config.yaml
n_head: 7
n_kv_head: 7
activation: "tanh_gelu"
positions: "rope"
bias: "none"
init: "normal"
init_std_qkv: 0.02
beta2: 0.95
lr_head: 0.00462
seq_len: 1024
train_tokens: 299200000
dataset: "wikipedia_en"
MLP neurons of a small language model. Each row is named by its layer, matrix (up: input weights) and neuron, and shows model dimensions 144-271. Each number is 500 + 25 x the weight over its row's rms, rounded and kept within 0 to 999. Numbers have three digits each.
After each neuron's rows, "fires after" lists the tokens most often just before its 100 highest values on Wikipedia text that the model never trained on.

L10.up538:526519478510529487480518517526477473510535514490473497493521520500501486515511472478495504446519477486507505485504536530545493502543497514465507492494533480507498535486510443503475502461504470504489454497505485495510529530500498507502513491517516510476497491431537528528565489495488514505469505449552506517527481520473508495487463490545496525494507504513510492477496527497492486497497
fires after: ".", "2", " Votes", "1", "0"

L9.up394:522504555531501515550490501501489494495474534463500528534530548519502489511491492505486454519465446440503483503491556494526498489508492500477489453510558516450492458525479450484501523542481490543449485522543486432493516518505541519507494506506552490489500492497485519506500516511491485506488503482537478472500470504463500508457528536498506477485532484478507520496501497486493534486487
fires after: "0", " under", "9", " de", " in", "8"

L10.up1430:499511495504504520469500522564516465513493497532509492466461542486522514540507518505499480508486491493519534526534494454447482555530510493492508561511466526456546490481463536528496506527530466561509468498483496495520545530516513541515502475518496487508440487491471521505575491457492515520509509506467477457481539531482506496490533528523462505491572515487501508439483453465471500491498
fires after: " In", "In", " in", "\n", ","

L10.up71:503529493519508509504508495513523486507539525466511490520482523512505517536505498522504519506509462486520472477545529486493515512485512482459462467525535538521506514536527513508529498514476528491472485468498511511530533526515518491446504501467465499451553522487511524509536496474513449510487486513506519505480510500535500525541523493539472484500516484498453499504493516461528497467508
fires after: " ", " (", "s", "3", "4", " at"

L4.up732:480492493535477442503521470534443500494494527479532484462518509479512518526468517475495509453459494526519493486491485462512547465505515463511497490496500516467500481534536491520501490574508501476517462496493452476497504514499542465531502472491534487533502471533511469493496485486481531503474508502483499461497520487511491507497467542496491509449529494504531483485452514498491493519486
fires after: "2", "0", " "

L4.up85:502504523517497499495512483462440497519473516502508531464465511527461487544470457513461488498499520496473513529500508518507500498487528484465520540479492484480521504518484489505493513533511500489465508532502518473526492494497534490508495452535526480506515512474524457502492488523478498499515527493436495478475525456496525507530514501499479561442523503544513513471533465455503537515501
fires after: "1", ","

L4.up422:501556495494499478468468468499500504521483504457469482491482483474470530500491492515493528468536481544497528522494483511529510507553549453455520507532496476536501507519523486516503525511482468494519510511494470451521486551521507500498494525516468490529515483490515562480494451516461500479540500485474522463501511537508532493503498485498498541521502488518496496489497526502508536493486
fires after: " |", "---|---|---|---|"

L10.up819:500535491519520482481472508491481502479460527501517451464474537490521497514495505490525513488443517522469499464487473491521526531492488512489497473488488532527526487503495490499515514473480490491499510501494514518553512466498507502489523475472464488516514489475492534509488493515520491490499471533510508548478491516548569482509498503482495483473476491497490486485520497519485518491489
fires after: "s", "0", "as", "us", "es"

L4.up359:461567520541480501477527510503485482477522503481498491471473495480459516529516470523459514459486504483474487491458511548552559505515561499475482497520507486497509497502477455512522508496496478506467507483505498453508499498486542484480531465465499449537521472505518504478516476536479491515554538456475515482525494470516534499492507509509482546468492530490503478481515499472509507452506
fires after: ",", ")", "\"", "),"

L9.up982:514516556476514505461521524549493485475472515463499498505521532512491497537475529510503539487525516510502517483517480529505485495529463539477460403485514483523528513519469487513536480478520469518472477513502518476493489481525472481508557453462479487509508464513508466504537507492452526525508507470538499500564453477491538493497489456548495501523495486527505487487505505509519510511486
fires after: ",", "′", ":", "0"

L4.up1024:472499515501508502499525522495508533495543489477526442505472476479518515494485523509485485510475451474499483533473497543564520494509527528468505502523503480464488506498512517477472491528513476491501490518516492436512506490502530490561495476472485469494474510492495447466440507508478518504466498479538478476512507497481500532557525511495488532468495488502504486487543543456517487499503
fires after: "0", "1", "9", "2", " and"

L4.up1118:484568496507491461521490456519469509468498496481495524464537580504449501548513509481494521490500456515494445487473527475486503548518528485486500500479525488520511529512535493533492556517539528529500484511488488472520492474476538452494505515484460493465528528497518513510545476558444514527516520492504508470499513445508524496485476494513520526495531520529544491441464471480488531471485
fires after: "\n", "==", " ", "===", "-"

L10.up1007:518509467505535474517522574507473486470512515428486493475420524485484524520506463520482520468505494474479492524479500519485560499497548517523463451502511503512527491488507507499503545484515493495493503480484537493506504487493498516496515498473465523539490530494480512476546482473502498489539496505493503501563502472504514446516514513517508503486562507560470490484473531470526533491503
fires after: " ", ";", ",", " the", "°"

L9.up78:506516501544554512495504562524507463481491468484491519504458509486523528512566496497506541484505482472494509505474503491531546496481500540515483490516534571470480489498465470517509498488482535465462487438508529494493483506457488477470496483485446450511476501487532474478544494476520468526526529524511499522482506460495507465466521467479499460498514554501490495512505493530488481499503
fires after: ":", "′", "°", " (", "0", "("

L9.up1084:489530494520475462493522506440471517492483461502486506482529498522509448522524432486490518506521495480487496500521515467498493516482521494485498484529516488488527495522497542450501506475496486528472481507493480499536513460498495504497524499493492455499524458499521535475527462510466493502525531442474500493499438429489478549497442515515512514533516460483517510500466494449519512486512
fires after: " ", " |", "|", " was", " No", " Pos"

L10.up1682:538524474524486529514479487541519518541444495491489507489502514536472515499525533483493509479468528516493468522454531467504512511507514471474468513538506540496533470524469492526483485488497523539492529469484496492542507500514516459520524475446499474552519487487500535496514509492473508530482479492519514493493460506525529480496514491498512501512547495484486476476526432494499498484485
fires after: " Ro", "Ro", " La", "ul", " Du"

L10.up1324:514487520534515481512515519519483464476498533474516520515496494460510493526458534499450494515505493448488510493521481556492569513500522539480501464495498501517526524465455505455523497515489534509492500449510518503518514497512510530459530499512507486514543506534530537439525476455515501499514510499485527498500477540482491482509457501543476502509564499484517501520484517486563515498484
fires after: " ", " (", "–"

L10.up1508:423509495478477447482494516527521468528483494533481492487559522465469521528518525496483539527494455494505499443485485494512533475447514492448498476509509491555480531479488492502498515508511499531492486482495474500487524463498475491526525487491554497442498497510520495481459463531479513506494497486499520493489474479536472505506489472527490465518502518514551534474475495449498501479499
fires after: " was", " is", " of", " became", " also"

L9.up1144:543507513524556539510485496516509533498538509467491489489527487490495456514566485486498487478518486483525455507454506501527476499535510510488458501480534535520497517517505457495498530468525502494490500527492483496535532481473512511434520480536460515527518531512506506519496450521499489515495489501502481514481495517515527537485493506548476489494506513499519510458518501442505515502544
fires after: "\n", "s"

L4.up914:491512499542494513496535483502503524531506488518483491481504481477492519497471498506515517474487482451532484487473489569504505496508504481516477517497494460522483500491505500469535545520522486554502497492509508423532556516482505496502534503472474493478482482509525532469489472547464477534497514481518519520501504474490532511474503532491474522469492491521482516500475478464535535543509
fires after: "2", " football", "s", "ing"

L9.up1081:462498507513490503510487504479478484523467528502467507484479515467451516506508499495522475504488515466508455487508552463518505523509484500498487500501498471522517474511516465565550472513509498500462496510487513478490497512491512493428546492491485482536471471466512554483507490552508506464544488458515500462505511510505498517478498518503487483479492498491493504478488478535543479486537
fires after: " ", " (", ",", " Density", "1"

L10.up1582:485519524510485467445493492492533467537477494524518465473485528513508487518488492506522500440452459525506484440543496519544544565534526506510506491486508476484540508504477452504539481488505495475496481461502500495496523542485547498472503479511514503520529484495517510489497540521495479443493476463514487498535505491509506551500505514486477523504528561483454489471487519474478525508461
fires after: " ", "no", "2", "yn", "en"

L4.up663:507519498503508499545505506526525502502534518518518500496490513496520518528490487479514495500464475520499502457469496531533516497513533513520503489529483483491510519509501499531494534513522516491527498472472527464511482506504541503450494436477487469501485482476518524484511474481452475506517547501545519490505529510498525542508509557527489482490531556469568516488533435504495480486494
fires after: ".", "\n", ","

L4.up1731:485506505459498476518503476515519509522483453526499481530497493515458487488560530489517519478520538516492484455483508473503483491500520521467474488512565525504496576463472491548505478477487527505490534494541494503545476498542478441471516519484512474519535469483510498501533496541470505482474514495540516505498516500543494493539478473484483489476540515473528534537465478461501493491529
fires after: "9", "7", "8", "5", "1", "3"

L10.up1655:486484540540511419466495513483467479494525483533542480472517492493474501490475452520517519446514519512521488465533513495546548504515498514506488497495514501515494492485523476494511491548474518514490511505515555521515508505521489502485487533518492501489486453569485585511508469500481497473475506469484524462463505535503491499506505503510453480530529532520519502535541505492513520468518
fires after: " ", " Pe", "e"

L4.up126:465551510519511506486533497514470476467527479495476483489469503478461519521517495536495507474470512492488464467477502512574554508509541483476491508544501472490524494485471438530488521548503474486457512484480487449484528513489526472476519477461478444513503458492521517485524489536505482480525548466491502472525497476505550486481518518515485542517512518482533484448486483486490509458497
fires after: ",", "),"

L9.up461:509581522511542507530506477504473479515489468483493466454522494545508517528487465481490543553520509532437500466495504506538481530509497494454543534500514488469490510506487466495468545503511463486511550510450484505545549522485476549499481449544507519505494484458544530520541453480473535540495487492524522485471513474461522503523516501532486511511555512529498491501470509457527506496502
fires after: "8", "9", "C", " Cal", "|", " "

L10.up316:501491506492490502477498529500480506458494475493482524480498489481481452556491478507511522496493507507504487487487507537486504535461503493464474495524495498511481506495543472499502500536508490523501462459465509512528526493530494506427489512452495482538540502519514533481531466524495503506500550468497541545506457464498524471472495501497500479487553527475546524491491509461524536506526
fires after: "\n", "=="

L10.up605:495512462540514490490463487496498501500523504465488492465499508539511511543465511518455478530485514461506514493498492509526500555547508525483484544511519489529540521494516496526497510485472476521507527465484513500497491509494503515492505460492465451519479470480521485465479487493504481481544476518512531468506469456528575485499514516589490522485524491483507501482480500487521529468495
fires after: " ", " in", " (", "–"

L10.up1107:475508514492471519482496520471522544463473502505487439494452518501498487526503498539481519464456472508503505496534490525496492485488508504511510458525510520460520491492495505441472493527475487509491507515502566524522520540529507521529537462488491509515512533453489497487534499494511449537504503495497521490539468485512568513544494485475459505487481529506492460502450459462500503511504
fires after: " ", "N", " A", " In", " the", "O"

L10.up298:544508510500523488510517576506502491508482496535512494521492543544516524489528532518521521468474501513513526513517496486493478539532502500484463453527492476479470498506455446527471561501549499475476533534506523545482529465474507496511568435458489491515505510490489482504524490516491494540510511489502484491468512517475521484486523549484488493479492496512516492477494509494517505433483
fires after: " in", "8", "9", " O"

L10.up1242:465527469494510461448532541464500475483504539512502488477523499496488514539531432509481514516529492502518458503518543477511560540489494509494475438508493524522569471466476522497496486553502513470486475531502523495509555478503555495467526461512525469502532490468470482507517505523500496489516494513482499486530506481510518454534509517499531517493511546543487477505524464531531526498509
fires after: " ", ";"

L4.up596:481538529533498478531504519515489461510508475489496492425527498551481550539549467511454548490474487505482515503498510489526521516516552484501452510493503549456509506472475492541474452524494520480488482481459529505529481531526534522476508491498470466481465479480512517463513494493481524501550553437530526496525488458493484507509526510512516528537523506470526499481490464486458507509463
fires after: "\n", "|", "s", ".", " ", "el"

L10.up1530:468525552540501467492533552537479512489500500500475478482483483491499483533493504498470511477455502482506485518507470522485543556529528519450486527510498488513501533512507510528494484516517495528488453495514509473472496519508494525478523566459452515512464421461497483504539497538476466476435482475489547493533508493482517493508497556502469502516502528530528513524479477473512535474527
fires after: " as", " a", " As", " was"

L10.up812:501527486539513501501518473508487518539487510487520522515487525506490474502501513526468496486474499486509509526447509550497480533457513487498501506567540526446494475507511481498493555535492536508486502451495503521534507489535522479489502475466483470497444501504517495470472469508454463526464520499471475510494525519506545492484547510523493516518558489512516462495459532489501513474513
fires after: " Ro", "Ro", "li", "ar", "9", "0"

L4.up561:518531495486491482491558455531515536492490479516505473524498510473477482515522482512438515498439466503490481533456509482547521556519515467478488539499498518512480514494464516501501544500538493469503528513516473501524505491527514493489495488490406502515512505532478527496488495528453505536509513474488510474496460496475509517500494541522498513495467506513526508481509469496495571502478
fires after: "1"

L9.up1068:522486512468479470508517490491465481489507509482517488419524479506458502508505519497463496463471522484521475520501516561491539498503518517509486474498538455551523503514506465535518479522539496488491482439507472475465505462497516466488517475490517510510560507525499519524506492470461495525531490492473534501511521510498518483490490520493508489474527538483507453486487468500490510478499
fires after: " ", " ("

L4.up1654:494507554523530520509530477436487560510504494505489494503484525500537508494490458488493496491443514525494503505540518496510536516534522522471471501520496504505503519491505453496503513518496508479501521518525483500539509546525509495507522488518489472508503531489496473495524514496505473497504510450483471508545501487489534495458471550498480508464481519483485513496460506511460488511443
fires after: " ", "1", "\n"

L10.up1644:487539491523510504523501484523487488551484496489466481537526487529440448494535512499501498484494534482532483510486488501549523524506524467520459497473485499515469490519499513562550484499532538487498485479487519522508518471479523485519502472450476463524505497494504511474524511505502467519522495470482507483465461526510503513514503543514442460513522500481483522469488495497518518491518
fires after: " ", " D", "s", " of"

L10.up918:534491533518530462496503544513462479469536519500496465432462511469466533550507441518483507502508499447477483512465482549502512515488505534488475478482529518515508541525496464524495556551488487482489483521484509470515507517473481477489530493514485500522505489477517502478505500490472528534540521473502517576544529481524498497467504516501493520492541526482521512499556473477490489500488
fires after: "\n", "==", " =", " player", " politician", ")"

L4.up267:468522488504509458455541473493455514499507522502496522547492500499447514499507463535449527491512464488522484507486488539561493479517510472489513506528515560548493508498483473518496537509513476482492559565525457481509516499491510506490494464509481516497490487465469540497519464496454452499502519482528517482480521496479549527527518468542503518455481520516503480460527450470477542475516
fires after: "1", " to"

L4.up724:517546484513520497514529488509522513492485476479481466478484517493439524490562498487457553431473530459524502532507535523539485479550522479497483494483544543513466485533473486543479508528473482475485469506492525510468485502467514458477462528503513496495482491495461507468501488519507440469546542480537502505499500490463520542526496480568477520497523472506509518480460519500505517436510
fires after: "\n", "|", "---|---|---|---|", " the", "|---|---|---|", "|---|---|"

L4.up1670:478508503525501465479532490533514481464529503493497477526486520502451528497501492512483518497471494449513489496509503541558535495520560490537514480507474523513479512523509471547506521490510502467499520501516476484522505504481505508480514489500480482512502473489493510483515461495459522500534514467496527447534492490503556510489484486548505521468494541506492506489529454476500522442481
fires after: "1"

L10.up1599:532502504505510492492514498581470466460491501484474480520491502515482518527473494447534497514468452482514491478483511530520473536541479565517469494490496481501526511459488486506495488496520507526480448489503502493515511476468507495521536497500516471537499506521497487515518503483474477523537523506467521505459506506452525520508505484519499515454525495500494471501494438523491525485517
fires after: "In", " In", " in", " there", " There"

L10.up1339:490505510492496526498527510499535487484492521497539529457507481520446438547560474494508493439438475500456470467449520507528487488507483455461549458499495525511476489510502457505516502468516532491496449454522490490526519493529510490464523466483540516514489535468530467518520505561520492513499504461498494469458463518523511514469550537479490476452493517513527509465561458524510466508517
fires after: "\n", "."

L10.up1021:497512494499495486497508536481486469486485518545520477478516503500473483553457480545454518452476489504519453491504534543515531514474531515524475515511554493448477498535494476524524532515517560472465508542492494505470494525485517472420497462480499492521531459550463529495486509469517495460512482497438507487486556484520520499523494524502513475502541531539510499500524470482466494472529
fires after: " ", "5", "able"

L9.up1335:476523510496490519509495532535483462448503462497426506492515484544510482549505517468480467517496529464499454517526549482508494483540466464500453522498483527518508514508461514550471503513489500533495522505516527512488495507476526493496506433509508474546485471452492498491486492486492519525465539493521490449511517475487476496427528485518516508513582475518555458473453520509544510528462
fires after: "\n", ".", "-", " a", " ", " was"

L10.up877:527496519489527532491503510542474486482470512502489510435496483510449452565534549462510499475479464487491504460466503554509508497499494467477472458490460511550511517481504486515510519484566529462513472474495486507532515474517485475487508484512494503499490518470505502496518468536537493488528500445516512500487484481478542509472505517463490516489529497508535514428497486502482504518498
fires after: "==", "\n", " =="

L9.up667:483525489517484485503470518535538456489525500491457508454476477483487501523520506504471514493470447526531485475482493499544535509473563491524494484501501534504493479490497480557542520512557529489508514499502480530530511500467513495430524466491517503519501470479479513474499509502515493509525481504481523480489500510471527450536477483534466493518494488499475502546518518504485545491500
fires after: " |", " ", "1"

L10.up546:490507543493550518505536492517497455482495507533525484487455507530480488533526541481486505450457477487496457499471509510519528494504494482495488484511487504529507494480464487514512496467500512542512496462489500467516509451531484524492512487484490492514486499460520529487510476504502499504475529481484508505472486514490525540473505486466516491425502543482547499467519544494505478526494
fires after: "\n"

L9.up29:540517494515522484486536473480494491519478522455514501484477488459492449553500488526466499490505530507528514482486529475478466498503490509490499455500482504545543480518489501561476574477514467493472532513502499483535537477466494516533515495500524496489507439529526503489505480501473519521532508476498517523548488531512518483459533477512536501528512535484496492476542518493522473475496
fires after: "2", "1", "0", "3", " of", " in"

L10.up780:508526531526528477499499491513453494486463483494511477516469505501516459556504497542467492518496510467469546531522514531505507491507554515474482521549479499498499511524518467490472544513464492479490501522489492484500508493473495492508495458490491512492469500493498510499515495507477487479477524451496512484555517477512513569503520479538510514489546525493545498455511466493525481488471
fires after: "1", "2", " of", " F", " All", " the"

L4.up508:523501500480509499506501525516449498509450519471516493448528471549475495530485521497472523467504510530490471493498503552499482522490500504507509506474495502546510529502496497523509513519516494503498535520509486506519482503520519475481511413525552529512486514468480503507558505528510504513482480493474508464508519498489549489466557509467478509477492506524533535458507442478474545492505
fires after: "9", "1", "8", "6"

L9.up101:497524456517540487492470542476518540490518508486490452490436517488480510528515487527491472501457498505480438527519487467518550560495504520515499509489559515494540514487533459507484478533516496480483506503511497509522539510483488484467479475501503516530517532476514514481516500481502507494492540494499532477532459493541499508543484488472539524520538476523491488504455481472500512491479
fires after: " ", " the", "s"

L10.up1226:489470561473492514506545478507422501531525504499524504503514525510514460503531500464481492497500473462494503476480521481480473486479494486492482474466475498474514538495528453510525530497460546523485504449488509489515506546536522466453475482476475507505479524495470512507509480469502491526479493495512516493493486509495512521504496504517533484489560477526481525474473490505522517498504
fires after: "\n", "9", " pro", " U", " du", " under"

L10.up200:495517510534507533503483528541524479463498543499534473490458519510498523525505495476509503521503449491475511511493463500490504480459525515500487502488463476512503522496475497492508526476529504491479474501476532507488579446516505515495504456453494479505475494509534555507527496485508542501545514528450501522501499491506496560492501516476482504505530505516500486505476518503525524522479
fires after: " K", " H", "3", "k", " B", "h"

L9.up1699:488504507513458440500493467482509483505505532505499479433482479507498527510514472515519508506460479506544508530524502492521501520526495502493483515449496482519504475545493485506465486448498518494503523489487549500455500437537515489516544457501518468528532502482476520499527494534460475487560474494477442501498533451501514500513485539548518490452513501474510445513495470482499481511517
fires after: " in", " In", " Fu", "In", " Dur"

L9.up44:469510488502479490489557512472451487480453496487484465498511516483434510538474472483500550507484520520487485537540494526494508495524508484515528539501571530524500515475495515495509521490527497465494494513523507497490533512483505479536546501437540497503492508509518479498514480552468556516490528488503500516506520504461504514469491499565503508509521500511488496476503446492491518494495
fires after: " was", " is", " as", " ("

L10.up1785:446494489540492523482515515550530471524491505529516437489482523482461459537489467511509563485466510476458465477473560507519512532486538519489506494538528502514485484517519498513463499447532511509494478461514496518478512450495471520514526465469465479495468461509513536499507497525463482489509532488497532484493490506521524487481509526529485487514539509478517500514500464488473497467534
fires after: " Ro", " in", "Ro", "\n", "li"

L9.up1695:520528459546505535510466491509485490505467508487488485505485523450478466511520489504472481463485498486481531517545553512511489525481507485475497504508478496547521491514476484533490524543546500476472457486436489516491506528506505525523530496408454532529505506473475541487509476505472509513503481472516514512508454512495523551461493495472491541509491502433495507483544522517503559505480
fires after: "0", "3", "4", "1", "7", "–"

L10.up509:500547487485481505450480519511491476487496501513503481494471505488517516522473470480483473488511493459437532503508489505496455503465545502484489498546467507510476511502478500483475529519511508516501475506506507511512529492523476475450518484447540511480516477477497507508447509484424516528553527496495552499468515429484525492485496525476508517475486475517479507508518505486501521482486
fires after: "1", "th", "l"

L10.up22:509522484521510466520514492512465500499512516477484518512488519518497458570522499495498513485526480421480505428527524474518530487490505564456492464503479467519508540518494485473542539504507497501483420520522480517492501509490534520492515502492496504494537475495488529472514461518510502472536485479525496495546487465504519482498500522521498523481538478430471496439505526485544558519479
fires after: " ", "0", " (", "==="

L9.up1744:524512491531498498527488532505493471529499466513490489507494537496493500479515520525492508489513498511498474510488500509491448573534507490477508513457516487500500507476492463520487532537483456473493486480511506495491503521474552470530534460495452493467481483513500527498473439497485507505495486490492530496481471442520511501508498536541466500477510517461491447535541509534496527476461
fires after: "0", "9", " Hu", " Go", " Je", " Ji"

L10.up1037:516459503537519500481491493496451490509483490472492478520482500519503493565523444518447503508523539478449544485541499486455462511491560507466486495514477483489496482513483512516494528536474477507466469487487540508512547515547493523480489483528480475510500525501513513493495486496464464493511508480499505523505531499518541550546501525491466485518564490565485504499416457450506500539497
fires after: "0", " ", "9", "1"

L10.up1590:476520492486492542467500524556506430481516466528531542487499493516474492512521504443451534481468500455527425446467530556510489480497501470498495489485489493525479500488500526534515484504478533531502471446484559510514553473483471475439513497451533461502541508438502494499511516530517461503465497473480518506481521521487515533488494512483529523489482512493499491532499494496498498516519
fires after: "\n", "s"

L4.up1336:515490510462493492491542461497462516505484527506517499500534492461507500522472506491499537474456481546530500470485506520505474451466494520439496459490476555477509521501488479537545513508514538526484522537474480479504576445502490475494541512481515491506517487548545467510526533545438465538528493520504511501508527508497482551514464498494488472418496511494536482496492456495498490449490
fires after: "0", "9", "1", "4"

L10.up630:557521511499511497508514496547478472486504529490526492494501531514487470517479492522505492485509475445462521460502514482548490499505481480509475534513502494470485497491467510497475545521500509496500500501472514484530498488495527508483501489494515487462489418482508504517473502549528489528510519484505529477486522520492510529499513512518480488449523489502490541508509539492514520499447
fires after: " E", "s", "e", "c", "E"

L9.up887:504536461502514478465508508504511454487476502541480498479460520471492467512531465520527556490489457476506509500521457483477481514517497508461520535502543523532491468460514461548480497462534476479488477513470498483444520526465521499502538441451494504474493512463517514475561498493473513556498512496491515495517500497500484516535499502498510473480500494495470501550502481506530533422528
fires after: ",", "9", "1", "0", "3"

L10.up625:540516521494453489530493498534453473516531508525504516516520531503505502526488449549515503509506514499450478493481474490532497482495528538467501485547509513520463501514524480474465499514509508481479517480499498502525551491532532494530522500476451500506492509468476469498466452492479544536494530478513506464514473512483525506518543506525510508507507481516481530508535517465553528521521
fires after: "1", " C", " Co", " Vol", "0", "C"

L4.up1593:523497523457507485519497511507463496527509486522478502510485545495478466510507465487473527472455484479515476505497488498525485495520490505537515541484552530505481494502487519550544521502542476511463523533482505508465489485456526527475494512433454476509485488521491463491472514529487522505504524487490532446472514531463548537523472520486451505511470516518546509485487462529468500491483
fires after: "9", "1", "8"

L10.up1293:433500506512488474469503529482500498478476535484521519475482511485489507499493471495480460490471472465501525523471551554491533506519518512522435526525548471480505466529521471501534487500494477499489498493514493512507545524481511482472531501474479483461490464483504500516557479574455499510479503481501550487499542460456511502522548538496495501444475502453526505513482532479496522502518
fires after: " |", ";", " ", " a", " his"

L9.up618:494519506570519498551505455503518520476498521508489525450510485491509505522505479528452491508483466496479497527499524519508472506495519524497511511486472503488532470499513503512466522501530493497506530491480472498511524509468544507500517499499518484461515490497487520542499473493523511468529510479493453514540465527464524497440499513505493485515529510525496482453476455505534491502555
fires after: " ", "2", "\n", "1"

L9.up1592:490499494525470477537506485526481476482500514482481509459451548483492514565448473517475509498444466476486493563527504530528511530509506536482511519494508522518531493494507473504479503547499497493473523499514471469486524491511517503454494471493520501496492528442484508505528492471494504497503512493498510526504501471487486485480495490541514530504561531459504474508482474484489511482512
fires after: " ", " (", "1", " $", " to"

L10.up305:503519495496517500475519464487491503498495507482509491531486526502500489490496479455502533482519515497444478416523497557540495489549491497495536467510459583513454481493487469492522548467520469459503485516470491498491509473501493468501517484504481478487507447483511505514498473544465469543494484499487532511484489520509482531500560518526541489481504517521500503506500526491479491463486
fires after: "s", " E", "es", "8", "le"

L10.up1481:493554503502545521508539536526501488496469509498488536525544524500531464513494527491509517453488488505504484458431490497506473503540487496488491534505559498481480493521491503509522485532481503503514463456460547523481519535483505423500473489485490480442462480498481459470539493506511443531489533515466488506507507485521546511556518543516475512456554493529484500484461492516519543500481
fires after: ".", "0", "9", "E", "é", " Do"

L9.up1702:488539507525447522555532496506516468470491569490503458513499499484466527523523528491453526504463520497500492502496507516500557486523483515472508527503497510513530537536515513533525523547492492508479478465484511449496487534491450488494513503462484503535498469471493507486531489491500521536503477491483526484522498516470516493487506507504485497481498516471486467502484490515499515462516
fires after: " is", " as", ")", " was", " an", " a"

L9.up958:462488507523464529464510522512547513475499515472514532507497488525489561521494496489472478499518471521491547511481497522494521509535554458515463536535491510454495506459495522511511497465439481510477499516483530499547499550502500518448504490509513463508515499499516488486509515510474500513490477500498518520517504499466518501489519519498540543471476496536506505482544485471508512489467
fires after: " |", ";", " in", " the", " of"

L4.up1223:486505506475517420485530497511486486529510495470500489497492526478486514530539500485479546475439477488517482507483460505556474489500509511510508471492474487532514548519518457507470523481531487489470479494511483505495527473508506510468512487454528493454519501507515517456451483510455525519471551479446517506489485472533507513547521504456490527463525521501512539468530490476523527487497
fires after: "9", "1", "7", "8", "0"

L10.up998:458521509477534502476486522529475500466546490450500499481497535514494469516483483499535513475493500498499470491482530466516514540506494469494485477458543492529537486470463473529507485490513474500511487521470481536511552484449503477528522477447494498556487520464474504515483469534492473462478531481502547500498489531475533503465519516565517523525563485448499543480492497500476522508483
fires after: ".", ":", " |", " ", ";", "-"

L4.up1108:491541490485495497488538542519525474503515522499475477455507492505497511527518495506505493466473506525492468430472522489511483518504526488557467497505493501503522515480501456481506510484506522486514487447473546492514491502533547518456487452509437503564528475523539552477510486524501493516514528491554489491474532450534532540540506470508491518507514473451543540487478533484497533515508
fires after: ".", "\n"